{
  "norm": "layernorm",
  "qk_norm": true,
  "beta2": 0.95,
  "train_tokens": 1022000000,
  "steps": 10048
}
MLP neurons of a small language model. Each row is named by its layer, matrix (down: output weights) and neuron, and shows model dimensions 176-271. Each number is 128 + 32 x the weight over its row's rms, rounded and kept within 0 to 255. Numbers have three digits each. A neuron's up and down rows have the sign that makes its largest values positive.
Before each neuron's rows, "raises" lists the tokens whose logits its output raises most directly, leaving later layers aside.

raises: "hin", "han", "ha", "ham", "sa"
L5.down225:120133175140132156202128153163156072120147113164115160151161160136128097189196133109158160116085084122133144153124109186101159109125120169139193075105115128179127096150132151063110170165109090099117127100075138157119099082103100060152095138187115188111132095131107149110147147102120200079

raises: " Jr", " himself", "son", " speaking", " died"
L9.down943:135113188128152107124152114094150127112129053120129048153127077110096123103113120087133184115144084156042153129119136181148114159061124109093111119124062085107116147054137130122160127126158117076171097088121117144121123109107119132122144109092088118116129092093130152135095138071135119103

raises: "aus", "ti", "ild", "aug", "ouse"
L5.down2051:194080137126113082167146107147069179133099134066103186095166149121113081145108146167153191163079182106160149163118036183115126142135165126084109144091086152139096155113104182136167168130158141089120173116083126159163148165063134198100139112096101142143184187149122128196126152137169148099

raises: " England", " Wales", " Ukraine", " Greenland", " Gibraltar"
L9.down2229:161111073072147111147188132118120131158080167146135178095130101144145114137156119177151137174139118070179111143099093141144162109158089106175114149138120139121083117147160167141134199126112134117107162134098151131128148125186174121138145178105126126187101073114175132145104091154104133071

raises: " by", " in", " to", " the", " for"
L5.down1511:092136164103074156161145100194097121154130176147134082161086092122071162171170190164113152106138113107178110098109207153194137160055109140148114172052108064168144179136119186187161217148161091144139156128151126103185096156110142175119142169120128088096065117143031112159124218163102113126

raises: " player", "ists", "ist", "oons", "lines"
L5.down2143:159151143114142150162116126144147156157150073072172101128123133084121163152149148190136145141150158165114089129118108153105137208078118110175112123094085078105097114130145089138120194173101101134050139129088119104119142112133134131154181065141108133180157116159067160094153127119139147185

raises: "ists", "ist", "istic", "ities", "ism"
L9.down1819:100123152125152097072084113141104171118152092127116098179134135147165086125165134079138121149082080173127105172073129155110096135079148117082075152141083113047123127128127111092200107112116124115183108145101101154105159183111186103113108150208096073107157196096144135094188174138155157119

raises: " (", " –", " (\"", ",", ";"
L9.down882:127181117132135155133074124138180070105197201113111108177097130116180109138125151217117183163194092129182100135150142106092159125072114127126184123097138134069114165167094127141139248120096202091168204154101131118057147073097132181147124122158122135138164164153116107068076133161096135146

raises: "icist", "ism", "ist", "ists", " Canadian"
L9.down520:194106177095121160114141075177134134065099131105117112124132189117138141189137124165157097143100158083073146110089108156146197111142114141083112124101051114095153074123105174096170143166169116146131139111064126131107122111172152110110127096141136160196155117118203102126089106142126151133

raises: "u", "ures", "ure", "ur", "uka"
L9.down2031:124107156129112071135113160085192132158104155140091102154128187117171127140152116125158129081106143121160172102097105135106097094127145137115135141173112138100099134128105076166170077084206127074163130131114155205110126130134166088111165130132116128090168093151108085105088092079115158152

raises: " of", "'", ",", " (", ";"
L5.down1140:140163096096128113121168103149109053161125157130145162167101109088167136099128140188132148143153114155109135141149096154122163117115114123134128086104073154118145174147149093136138255113112152184153070141136153139158158120103187093121051151152155114132170180086136152056086120131139093142

raises: "This", " This", " These", " Also", " When"
L9.down470:159171086111101113105145153115091142156083159139056086097095172142090147161094152138124165134142121130157100107171153083108155131152118122157124101115125097106107173084149101124129197179111178136147134081184168099086164153156166225122175158100168116127127102140103163110138071145147148096

raises: " homes", " streets", " houses", " schools", " property"
L9.down217:150091140100173097167133108111130147066103143130180120112173090168219147121130099193165130198086117112110158163125145144174077112068096095128132168062102109126140098131128133139094172106081135198135095189134120073163135149149137129119137174168164109084148179163101138151110088169118077147

raises: " at", " vs", " Central", " No", " Oakland"
L9.down1234:137127059108141147157109098191204145082128094155118182147171114104113151196109140195177116093084114119115128134129181164087155151181142154138178195164134128114147111167166162181136144134080083127107120155164117113112135145136167128090188131170043121103144108224170097120122100109125119134

raises: "Meanwhile", "With", "By", "When", "This"
L9.down1126:171114073116119142127131123124136085170098109115125118135192126152126140126153146000154119146140123159127087120159117155085137123153170134115140048141146116110115142161121109098161188142060135153147130101158139113117090118185118198109113142122152111119124110123108115153147163182078099116

raises: "\n\n", " said", "\n", " adding", " they"
L9.down1745:136148138123168074170092061142132124148116098120158101138187105099157099158111143146151132158147098134150153109123127150098169196072129174143163157141085122102081149117134079067161168136150117114107168101150123124178178114118115125128155113104121136130124134157045120142135067162107146145

raises: "s", " Empire", " subjects", "-American", " officers"
L5.down867:099148174117149132044100139114163086092063157163138092109097150109145101118175147170130187122081171155166133095153137183091185149121153126112135101115095097126148128116140043125181209058073133123186100123180123104120135093126136111146104133153158115154166180141154105137120124138147095123

raises: "u", "atra", "en", "or", "uka"
L5.down2055:116114117088105026150097121072176142092064156144139148053097095215094167157186120091105145129154127141164162154109182126132111086147158157175093158147126165143069074131074099134155164119176124127184112144103191086130140109133113165157155121097111106098083155152138112156206136151104109086

raises: "ky", "ki", "ka", "ure", "ok"
L5.down95:175154068132125168105138132132145196171121083130157084160161140177123086109155174112166145112142171140137111145117161099117069157139067111137144090095193114103159169130136229215130111139201148077160148114140094101108120113122121104102183138135110129118120110126205108178167106107116125057

raises: "esa", "ek", "ering", "em", "es"
L5.down1832:191105142151183114122181156136150104185141078098160144154133113132114146144134093098129197117055157142171123144100148192123109144113186049080106126133124058137144152120161182190131187144138132087106180099109128119110127133143170103152123091116118124158114059120114088157130144148102138121

raises: " the", " an", " a", " its", " it"
L9.down2023:117138134101140165100174114127093185150042111091155144092143139116131178143140123134123140145159091110108107126174157121135111107116107141139095127145141085154179093101093179128067170165173121108151066094191116142107079123143093148128150123101157096130095121189108178145098138165134109131